{"d_mlp": 1280, "norm_place": "pre", "attn_scale": 0.125, "bias": "none", "tie_embeddings": false, "parallel_block": false, "extras": ["capped logits"], "optimizer": "muon_variant", "lr_mult_down": 1.5}
MLP neurons of a small language model. Each row is named by its layer, matrix (down: output weights) and neuron, and shows model dimensions 160-319. Each number is 128 + 24 x the weight over its row's rms, rounded and kept within 0 to 255. Numbers have three digits each.
A block is one neuron, or neurons of one layer that tend to fire together. Before each block is what it responds to, as a language model described it from the Wikipedia text at the highest values.

Responds to: Physical feature descriptions
L15.down294:092119159151152107105117114128122131114150102131145102112150153110140105144155107091130096092131182167219138164137151121117077148087132130106106166082164141129170144137140125100161153098112139129122152113092071130144123081119150126118118123128107108119134121138178162153130119120156142149098120130134157159120119098128093132117116096148159092090152114119138137118133137133107135153128136105126116121112125107192136160135141140130128122129138096124104155137083163163141136136136130
L15.down389:119136142149116116134098155126132123113088111116186121128133080111150131136133136144151123133143151124106153138127173120121081102148101173149095164131168154150095120126137117131129131107150119108111088081112147178152112127135145101136116113112186076099128103121114126151131135116128115116142098136109120172143119146155135091126115125120105109134144143119174146156143155118109130125171153104120162121118158143146138109149168147073171119164130086193114166088098186175144141168137126
L15.down509:122111169143155115141121159100193164133113142115155129154135118111184131111120105143114133158130124131100104137127110167131109120117086158163120073108166127163097181118143114147166115098113077116120133112132154107150161119136168109166095157113100111124122123129131153156149127142162149161074093143122142114158112125143121091121100112137147119147140108136111124140136161109129168133160100113125130175118179121095137105120116157181080152129154127125086135120132096135101093119104154
L15.down542:105129145092136156162139098142119154130133092150123149123126147148102144124138116146144125154130083092125137089101164159119161145109119102111132144119194126080143066124132137097171102150151097140130106129094108133114148156162107158106102129151088119103125154116121072105136130128131109134137168089114153166098103150110138110181108160107122120107181127094175161117138127175069111124135116141143091116138108110145140129110126116137124165130136183132091093171131118113129139169107139
L15.down661:119094154144120119146134099122085188119117124127128136103092135103155136087153156098138129155121153139097107110134111124106136112108195167111148127073122125132093160111161154110134132136154091157112154142126135098142088065147181118143120087131115161137162122119133174118123140168169163104154103115160125110161137106147098122142129139135135108170129133157149133163148165135093164153127135160117121173103152143118148121111136117105089119093141106138065109096127131142148125129093129
L15.down663:113076122143142154099114088090140135120124157168142138115170167114072140147139096093128094116095164065136130116156132142099079106112165112102144132149154121104116112084126086139151102144099089101104108157112148173130132100113113147117143129109146084136115116150147140112147140154137123122181147138122151158129109168150106120126124179129078131133162158121150161100153113167143158135159121154120096146113100094130161114101109100124125125115113138104125148108137075158133131125130122
L15.down762:096111127084125071138091105142090106093101135092152142099127111126136134182152123164118131120140152144162133119108124108139132158108120142138091117116111116154117119131105095131134121159142156114135089118156153137165144134159127117134151118122061104118141134133118102169129149111128131088172135080128170138135158089097140170148125141062115076139126131120164106128173119148129137155126096087137102083167167147101151080151135125137158118138164136134129114111117090162130135084122142
L15.down824:140122131103099140090082139170177116112084140112142119089135125133133147150148116109147109135106096099132141127091152159134099131075088130136091137123127132055109131137153115132152150114143138114129097111110109093110157104144094145149167085100137109139114126094093139115161143133149121148145148146129166107129145123165141089103170137074114141159109132131113149141161160142117125092119120143134146168161134093156106145130118119157105134119139113117134161115163148140144113142135128
L15.down934:109122102110177088140113164105130123100085117118100108095100155090126155134104164109136110094140110138134154118136125126135137166092140096087113145159109134133125145132127136157159130146048154127123142166112176175193108101142112126134149144121137150196138082109139140138139083151145133162110131151123108068142145097176155153084147151145097114132116162152126195138093126123135145113138154133150108171150073162122133149122082104109122093131119114171124116116142101139122135125105151
L15.down998:159099114081091162168136154123127118124115188139070111100158134113106122095158103129139148144132112129134125172111179079131131141132120109098134120096137123121111145132114126125141110179123109115151149081128141115176101144133086140138091139185205105121154158126123115150181164117162148167172123154128175169136136114112125120122136128110147099158100114121113134135094115102101141109158099118103175093143139108126090151145126130115159142125117124084148142133094100100131127121115119
L15.down1030:088115131133118150101122096105124090145105178130096138148092167134117074106117149095129115105107156116129141128103094142105115148119154143147096121092105132145117172133133128099143125113131150109165133112109162085155111100113131122113172143134132107106093148154149160097150111117145161119158164124147133122129109159160134101099133134141093134170149128149174141106136144144121123099141104155142157172148125100127142130131104141140113125174114119130135122114152128112120131127135103
L15.down1041:126079132119142141146113097132132141102114175107105103134119130124125137132161159161129109130138169148106141159134097147168158134142115145121137187110194127127101165098154149141165148144145116120181155135135159131163159105105084086139137151157058125140140141136125132154096124148114107173102124155135139131143109159136101124103175150136120135133101120135154137095146144112089110146138125088104134139177147129127193170105092120082124140122129088152111120095134079094084155138094143
L15.down1119:145161163162127142116143157119098142072121146110095136132105142166138139132169149121116144138120113134133083116124134101129145134131136173103150148061140148103102109157095083140086115113129135139127142140151120134156093146167180149111133154135150121143147119139114144096084121107158176164114181107134115128091119102126129101111164154103154088113148090101045130128126099128118153140126150100117143130119146127136098143107121104125143164178084115113155122115150130139165156110126084
L15.down1171:135108159178142085091090138132136171108118106161099126123125087136131113172163102112191139129123142076100136105139138121076129114152103131100104128162143154150144162102152143136178104157168133128134155116148108158151113120097126139165147136141106160068097122139127142117125115141153176096114169124149169093107145098178110084174135099161145080143160125147150112125083123147124142136147126155166109161128125118117116148150076143096098126117105087130112102119143133122111094115135109
L15.down1188:076114110101138126124120139153150155116103121088127145144086109137125170171097140109119142099126121154151130152101091154097143160145142143126097116161142137088105144104102162119148173109139130137150108112132141122162126145148136120136117092141111101127147151129164133106116127092122142127116096161131145117126119176126176130132058135076141146148131150115155166122107146155161155135168144183099109123144125106129130146150115168113110137156155078155116105120119146170087142127167117
L15.down1231:148113084117139159135142123153115114135137145090137135140139114124145085105147157103124161125061127183134094123093104131083113114129104146131120151135101145146141117166160151143153132114107167124094152142095173152167150086126096135129133070106122084114117181126078126122088171135126145081131170109105135108146115075144109142124128148125139093089139104108131171140156100105129118158127127105175098107121109141061133075118111092089119092120133176132110098134118133081118150152108143

Responds to: Descriptive clause continuations
L12.down350:146094146151102114156131090130110162081125133177150078110190150175136116077094113121112125128143134107132140142146110107150079148177157138098149154114144151129115139154149144111137076118149103176097124137072109114111140143142099084133118121130162157139136127121145095124102152153128118103125112143130130114142152138096086128149149154117124154118125143112122076154115145139115160109089126164140148082110107149110164126127115130075146119139127128104125111135076130117108082113122112

Responds to: Word-initial letter fragments
L3.down28:083118125142148138165130135099142142086087109112091105142114191117108107188152120175132130161132133136170112130111108183121129156130138111139113130115112101135097114155114166140106123150111144131123146145094132147125109142083101096077113070125109141125135120129124094121132195131120118129090102109133115093110119156152144129101151131123138143176180112128106069110124125109133133141152141121132144104169110115140115110095141128080149115122120093134110122150139131129130151121116112
L3.down165:095162140125105081144117148096120155098119155137142160104139122137097149155075130128105133107087168143154158106117139114087077144142133104145124093108128143171144107168092116102114112138126142139117119145131146126099134113144107107143148169142135136100109139116150114113119140110151124119160123125119104134137142103141079101133171127137101132138118184087106143075114135135158145080121112156132130134127148160142138167129130096189159137111138121157166150129152137134150140107158161
L3.down603:125104139104130109181115127117108147153098150175145138132141108132113123104108154148152120123133091098105134141109135137127138131138101110124154158149118114127133100110148154131196156120128123138150124083095138121145100156110103120097159119091173136137115141189134126073151144125170114095135146122137126087138136122187085128159148122142145151127165160122127118164126179116139159116125103118108142119134149101111150137132128155138163088147123165137140151125138123097153131073136121
L3.down1090:126114152134129170114132158120191168104068158085075086119115137090157111127135137121101120103132120105153165071140089103123121127151109116145126120146108154132094086137159155132111136178125141152122116101091143150121127083153131120163201123105139170163120117120122147084098155133110138144160107106142131130116087137099135140108103155114109170153149160125102151122077171113124143116131116112123165113179131120113121067092138142138162108162104130166133147161173118127177141098174099

Responds to: Word-initial P piece
L15.down149:155135089179137128159106135114111107069126142106086127125116088137131145113145108120123129107120123105134132126119124165151107138125171154162113121119118160143114119137105145117119125119153121153135120132112106067108125080121167088074129106124181119095135147170096117117132143103179143131117112125127113145095070126125135154083091128132157154124153181149171142100112141141149175162142101106120136115136164181128154134149125176140140099123119132108123114096166092110103150111151135
L15.down151:085127068136107194126092147142090095117140123142115103099123172156107125154110132123133144168136118093110106139149117118146117098107178136126107159152142125090121123138124137172112114162142113110110134136132143139167103137137106125155123103173130125133110080143186147112150156148112100085110104108148143133176129101140124175132142121159147141127146135129123079125101115142106163170121119118124142111122130121156096096124154122112080174122133132135129149114064143145134094181100149
L15.down165:090123175154089099086128132140102107129123155120072147118172150135144118141160164160143131145136097103100106139140101087116147153137118116151118146136111136102120120121123129131143080140112141158174128111139160080127123134146088124138111124118088090160082126179134102091123110125130182099099138128151174153134133105159107153135145115121094128147127138121093135134112140104116077152134170116160126081133140076124104152096115160122139125141109106128151145142141162122149137105133180
L15.down188:113162121141141100118102129154152133092143146101121178124152109130104151103129137112119112123120109175099176133123131091119136122122129110131203110124124093082103109151119120147092140163185080119129124135154118118151121132089111156100155118126116141127109133107140132106117143117094155110117153134151181136130083136106109120108114139120116131156133158153163121126105154138125129106174164166158158115156158168105142077092124114119093092120106154121126143110093102123106119136127132
L15.down208:092117110112136141154138125137116166129120143125085129140149146073126113154142112111117120140126172145141146111136140153156128100124151089128130116132117103143115133079090097141133151112179118146098124119151122120108161121120129161128095085129109111124139122100102090164114144107149157114116152149095094116105118123144111129132155152113143153133117126143122128133146149147119178138171114122049114114122090093157109116106186139124128113113125063108149143123112139112139146129135110
L15.down228:087098147164089112137143142085122148147124160141120132134153112123136124115121137130156138102115145109090134106147104126116148135152105119145169114152107104116166117169124131090102162120145143106101149148135124164154154164139152120110135107088127134146148111118150118138130120128153163171123115133146086095137103150139091134135165104120133145148123106108096112125154188112096151164162138149106099143130138155096135149139121098162130092186128101132111110101088104113146054092170139
L15.down356:153110143129097144135111140107114140168122106110083089147125123141136137161150126144135132102111160050135101108119167148179147076132130137120148128159095121149126140085144085127117095178102123135171142133098151118148144126141135098149115114124107136142118155129139121117158160158161146173125092107144145121119127126102080161143075155103160114165118110134171113141108074092127116098144148142114104118137113117102107133167122121194133113106132081112122093090108124169148100101141134
L15.down715:156147136106097115148108138151121118110127132126104136090126163069124124103159133122124158142136132130135112105130128136160133113157131137080145123105095099089140123121101076126135109077119100145124095105114135105144147123121123074138149131133116124155122107106150136134128146077159123152188133117110117117142109101136107108103127133053145114088099123117143112127098168137113133102137152100118144157110151140105118130152123122111149143132140088139145117125126151160124118101148151
L15.down862:145131123135136108134080134114122147154119129129125154126148101099119144130096104139120121121144089144108124124106116126139144135142166140177121137113189116123085129136143082139110154136159145084124124128084109129106127121086121150128121142050110112121089157110161103173113119077162144118135119143090151124073128141085078147122145086166113148162087162142170156185142139154151130146113125141095138140141150121160147096100152144082136161112122132126134141125129169157138132114106115
L15.down906:143122102167053124149149131148140132103113166154069143111127180112145155165125132089148105115110112168109149073179138156128131124124151124150118110137129145158132077174095168123119111178123165110156165115084123099135136115117147125115115144124100167113105115119092129122107164116151144121140145173133125154139111080117120120077145110123114140147129140162120123091118130109111154109120152139107143111136182110167107109129118151137159118068135127141143127167092114120140148115171094
L15.down1078:153168107155136121138118112121140125101131094117161132099160122106160103124125117126130073146139118133138183138142130136115105140142123109094159116139072135141163115169133132154159112147110133136166162125157144123120163135178143117149151126117129086101105126168141090102108137130147086152145156183154092082163132126109138116101116105086166130096088131151123113161122120127110121087076150102123122114132132170122156167104142105169105108132089125102152113109127111178106124136145130
L15.down1118:123132114112082155149146140128143155144132145137086123132124114092141125162141114087115116147086142162130100118108120107103117108157116092139166138159087152135104130152101110111139116096149109143122150133137115135112083127134122117134141144125081125144167110137102108130145136123133145101071088097143128138085114140133144137128138121155123145152102125133139110129113092088104162145115125112143133131165149118142106194168168137120157155146133111102106115150148144195129090101119146
L15.down1137:129130147125111108125141148129148114083105116146129160166072145079128091155114153131103114144158122172096124120150144116153122115142108104146141170129153120153100129138101122158111119108130135118138146107144103105138126091112138171136146110115135161104152089086138124108138121118120184158162151134101138117120113173070130119094107134148163075144130150112131135157126121138144131111116133124117147150131146135164128134111096125124151089085107150164152122099136153145123141145143084
L15.down1168:133135137117096174121102104144127160159138100125120125105142134163102136127120134167104138147123101128151135131097148118112168129103120142136156105133119147149135145090135121104164096117112138140163128106073118113114120100150098158146143114100137094133163138109157139141138112159060129129125116132147138154191153147147115182129133120158131096121137132105138124145105154104128162100113090173143058130120091133129137107131150133150129141148147120165105141122107121114130042127140156
L15.down1210:106153169133118147159110128093124130113109146102147144141099137147119122147174063108104107125126118128150125137107136121095144155145137108143101134167084150109129110143144154114125143122133138128141146132085112116144125124128103171072126115106194117110108095089136137164125109154143179148098171136156099123134158094128093107165145089143136120147148118130152105120136122108124090105162150137157148112163097154078050142157150088117143098149148100160125149123135118103144099142066116
L15.down1215:138089114143138117126131142141091147129097123145119111116104135119130111151055105126171106076115128126131144131144167108142117121111155144135126135122121122152123100116114133145059071108100137117132161148091132181140149110120112159141145137127090139150142116108109120111140144179145118114113156135124132120145104123093142144141098153111086115106102128137127120114132155165156125121137140157129113221118127098143144164097119146150111124094163135150115153125149169132104145120182154

Responds to: Predicate verbs and relational prepositions
L15.down190:140138166116128132163143120136161110137112091152137111114122096130191109116144091079139123098111166119102101120154133125144101097144116085153135141154134088107122100168112145160163116130115153128113101168147127174134084136125145107154134109136090156139119122121058136135134072136090160103126167117132119129125111167157198127143117133141139124141158168096101132149118110137131086133116103125136111129158159101113107139140153160124123127080144071109112135121123152138111153107170093
L15.down225:133106112147131185083119082112143156143126123148077132118116141107145121118099114136130168122111114159148104124126130115138088075112151123162149086132147167118104129094096100137121140194105151059126130125122108131101102169120127131138118098126127115132160167135126095092115140132152095131166115123141173166076142131132072152145107104125124108121144104144107116155149113117131151159166128130129139145181126140120110131128126127127089110123129097143122162139097129156101091114139115
L15.down293:133111117091132128144098124158129142172112140162104124125136131136176131153115131073144097108140115154133127115146130118131134102115107143113125149121138125119176113147079158133123122106137131137143139133151109138099144123124089114134133114068092116125112141147115074134111075110160140134130150164090168124124128119190159145120083136151104125128112159125125137145109113105165106138101140130137094147099120151104116171121127125115151165119116163099128136149126092154093157179197130
L15.down418:165122117124152118123157148113137120129132161111122166134118111114106127144141142112153102122122176157120131115123141121152143110107153137132106118132107111133113096153161122116122139108097144137084106115132129136157121121135144135155116099133052133096111103157074124175114113135150106140090155157127143162144123163111154120134116131101145120145137165133000132134109151131098060159151147158135126168104132131135127137113151117168112106107112140135177104105149124122123121148104132
L15.down560:149160136120135108142141091159167102143162103164117134120092148108158123143113133134118108122134109148116100133113124098090113112111140122134140155159152124136114099126140132124135129128150103115136143147107166122093163110150089143134139075150120138126136185147104095111113136131094138126113131092152147150088112131109116104088155107148092113134127090142154174094129121110144142109150133117096074126077123153144124170086127092123168159144130157123134111133139104105172150134105137
L15.down629:137146120156128105167121079133140134098200146149095101079133132154132132106079107138115146128139136106142098095167175124069149091053166116140108106118094121091123122075110113153137146139123105134117119135131099100088116157175123107118151125141108139122099136103105106115112112125141165131129114164160159131111084129109118152101153145130155141144127149136061114099137121133119168096132145106182186106199104122116097115138125118111098071109136111131176138151126166150136137084111132
L15.down638:092158108171102113103148102100104142145128138118179136122122125140108121096159066085138107119125121130139137138153135092129141102152114124118119146168148130166153163121128141112167121070112177167103152082139159127102094140138116123140091143149109099136130139149118105141113095104124110128145104095100155158142117184099161151120148103146106147138171122141127132158116107144067083107096144115122160154102151139118122122131143119122130126144132137139153145128119115092105151157137124
L15.down740:147105093122151156148085148060134109153167140118101155128124130104109090091139147122107117156124137102164179165133122130180130135102153122119114165108086111140150129130149123116130116121163144091109168161131147129145144164113116154112166118112141138111111133116110170112105141131105125113136136162062123084129116132123087100107123099132146119116128069150137148107157150152140130157139161112057147161149137129103111126146098162144112133146111204144161113129103142128154142116144143
L15.down787:106124091134139126159113126134131114184118082163139126113105132153125126091132130175130167122143092116146153098143118156116150105131112097129130123116108138136115079099062132155105144107093141130133137168126129123105149143117127118142122121100106136166114127144106133130130172118178112138155172110096132164116126111118141118186110170165151147119109108121095101103111145144134112140184131119123128100104094134126145136197111091117155126186119136119144119105136127141146143140110152
L15.down942:121133124160078114129109165124139134123118137084092149146102152126115146087156115127147141127137147134150137149152157120130105144100104093123112099158116117151086092174185075148115153137123121156127115137084128111155138129085135086122127132136108141144144118115047122114148132113085158138127064130120110088078134155119170151145133104109097149106143200135042125135152132135133115122163129081140137161125128140132181133086110132119126111087145153110114118131148131131124134121082132
L15.down956:163138160122116161118084091095114137091089131142143129128059116156164166102168150086098079120123105116184161108114145120142135155100136096107080156149146157161136094171158107116138123125130147130097134138127154128141154161094100135119139105076109110113124111098089143200101087146134146101066115129137100116142113132158116172107120112141122127072164131165091107128119137141149134157142149112159155155155117132144159139118119107136124119122155115152114110142158105124123126156140117
L15.down986:147153130134123130130088132155153130160089129132100107164108103127142091137128124130142127108111142102144159122138184133143093176116121125164114146171090144118136151140131102108114136146121156130145126175135113149130180108183137156135143113137125132125113125129128127103109123104148141135088077119150146147106097111100146122097132139117128108119128117123018175183121177094148074118128153157130164112128123170142137098113071134095122088135133113115164158133135145109144128147147122
L15.down990:135167142154125173130120125154149151106103152122112115118100110139125126093155143133102120127188108166124149132133134184186123157143089125100117076117130134126129069146163142139150126133076135121099152121113103084131130155161102110096148132144135143145181109116128142121120109054108159139144125093112126150121148130100100109140140099104076156118150091114078087150094132097163127162156143176112141149105115099127068141116094111108112092136097123092110117128184115159143119132120136
L15.down1058:130145111122116156127093138150122135127145183132161145089095124162104147153158128112135165071116160168138134114138127130102131150123061137137110125154136109124100135161111139150083139104114105172059123144149117107115141107113139148131176125098107110117135131110130126126157104117164102140098124106092120129145075144086098119122139103153132139149153126147087111129116092109106099166135127160140162162129121135153128120095094139136162158121126093119163086128116096075122135131152140
L15.down1073:093122143112129100119204110081111155138150186110112081123108121098080145137129123123145114132093107101101114171106103134140090124164115151086127131108141107151139152087146135152111148152157144072087141101115112111138088126141106128148124118120177087126159145142118139113112128161137127132130160138153162153144110114128115132117143117092118163164162156160111107116151147146097129144118087180107106149152160146130099127165094080176126143100136118181146131157132114095098135123102110
L15.down1133:141120113112106161127141144138148114144144139118125132118137111155122113152131140127073124097115131122164179120136154139119090127142130166119156118134148127139110069128147111164121105122121140085113100144184108093137099098133130133148095162081101171183101114134129136154140152164146144152176173107121156147174110068136115153073118122149166114101182149129123120101118122156122152146138144145119136111121149108149154141119120145155161143141131140130118166123133128089148096152155151

Responds to: Word-initial split letters
L12.down1148:141128093096098136132125173130198106107124142091144115112146104088108124170128136117140133114167058112143122105186129086147140136143069105090121138136142111151151138125124129155125044141126161126096132086147144144121145099123185112135119124155107136142136143152111158128125108163159103100088132127123151148116126093053117142154128119142139118151145156119140134120096176118113129126117090134119152103132161145121131118114101125121130141088125143103140162111143133087114102110124121

Responds to: Activity and performance verbs
L3.down395:084109147134146183110120138126136153125089146139085124154127106117097161116141098111121170114121130110123131138084165142160096112088112128117146129097152136144125106141115142131087126108133113127108160143138085109150108075075125134115122143157140116123176132125136151111156138135098147162121159159126118108108142071094119144103150095088141162111088077127127151127125141119092163130051117132139113119117153135089097139139115172118124136109091150145163145115137120080126166152172152
L3.down1052:103138112095078129088122136114142114150127150143100143136131110149068154081121134120137140116159124104160151135128113120135124095165130111094116132161122167148117141110140120128104130112114140139153122150138137151119111103144131146109142150129164097123163112174108160104154118153116146141143171139171130109150135108138123134085142116115125109137146091104127129100120149150123173096141097113063126111140119142100157131112111100121113124085121146137149095093160149117155163170142155
L3.down1072:143127128111160147091097173094116177138159124082066120156111140179129086125130165099113130085135125138151056100123114173155139112139109134155104131158121145125137080119109162153136096099149123108134141132123144106113103144130120120114089107137142141135170129146110152093180126148105099114153174135119097110132142102161127133118099126146128137118126130168122138109158139102130157118163111124126131169126121151166144140141117135117145154120113162100089168146143104132125136173134143
L3.down1099:093101162085129145162092139101141099134086137126115138145133116111081126123111157073125136107132109116129141144142138121167108133110102125129148120150172139158101137130047166107162128136128110146087164101125139129094109087159100145135130126146156140120158151148126144105153127104138124087145129139094126116131100133124133156106138083121160151116137132131117128126162157176142132127146084105114089116117146089131138111130139152138140130086143139132095127132154151078131099151135091

Responds to: Action verb completion
L12.down1007:146121134144128165085096133100122138141121146093136090154115110138127149099101104156136155136138151158167132114133121145183145124112098083120151103097151135133156104112110152114134137150115120105084172112099132132136123166121159099085086125122105118130148122116111116132120135131151149122180120119093148138150123130127106148108149090139061128109143128134097125116141161140142117150130133150133139154135111058155123111115136123102122115076104126131136129122169106138097108134117136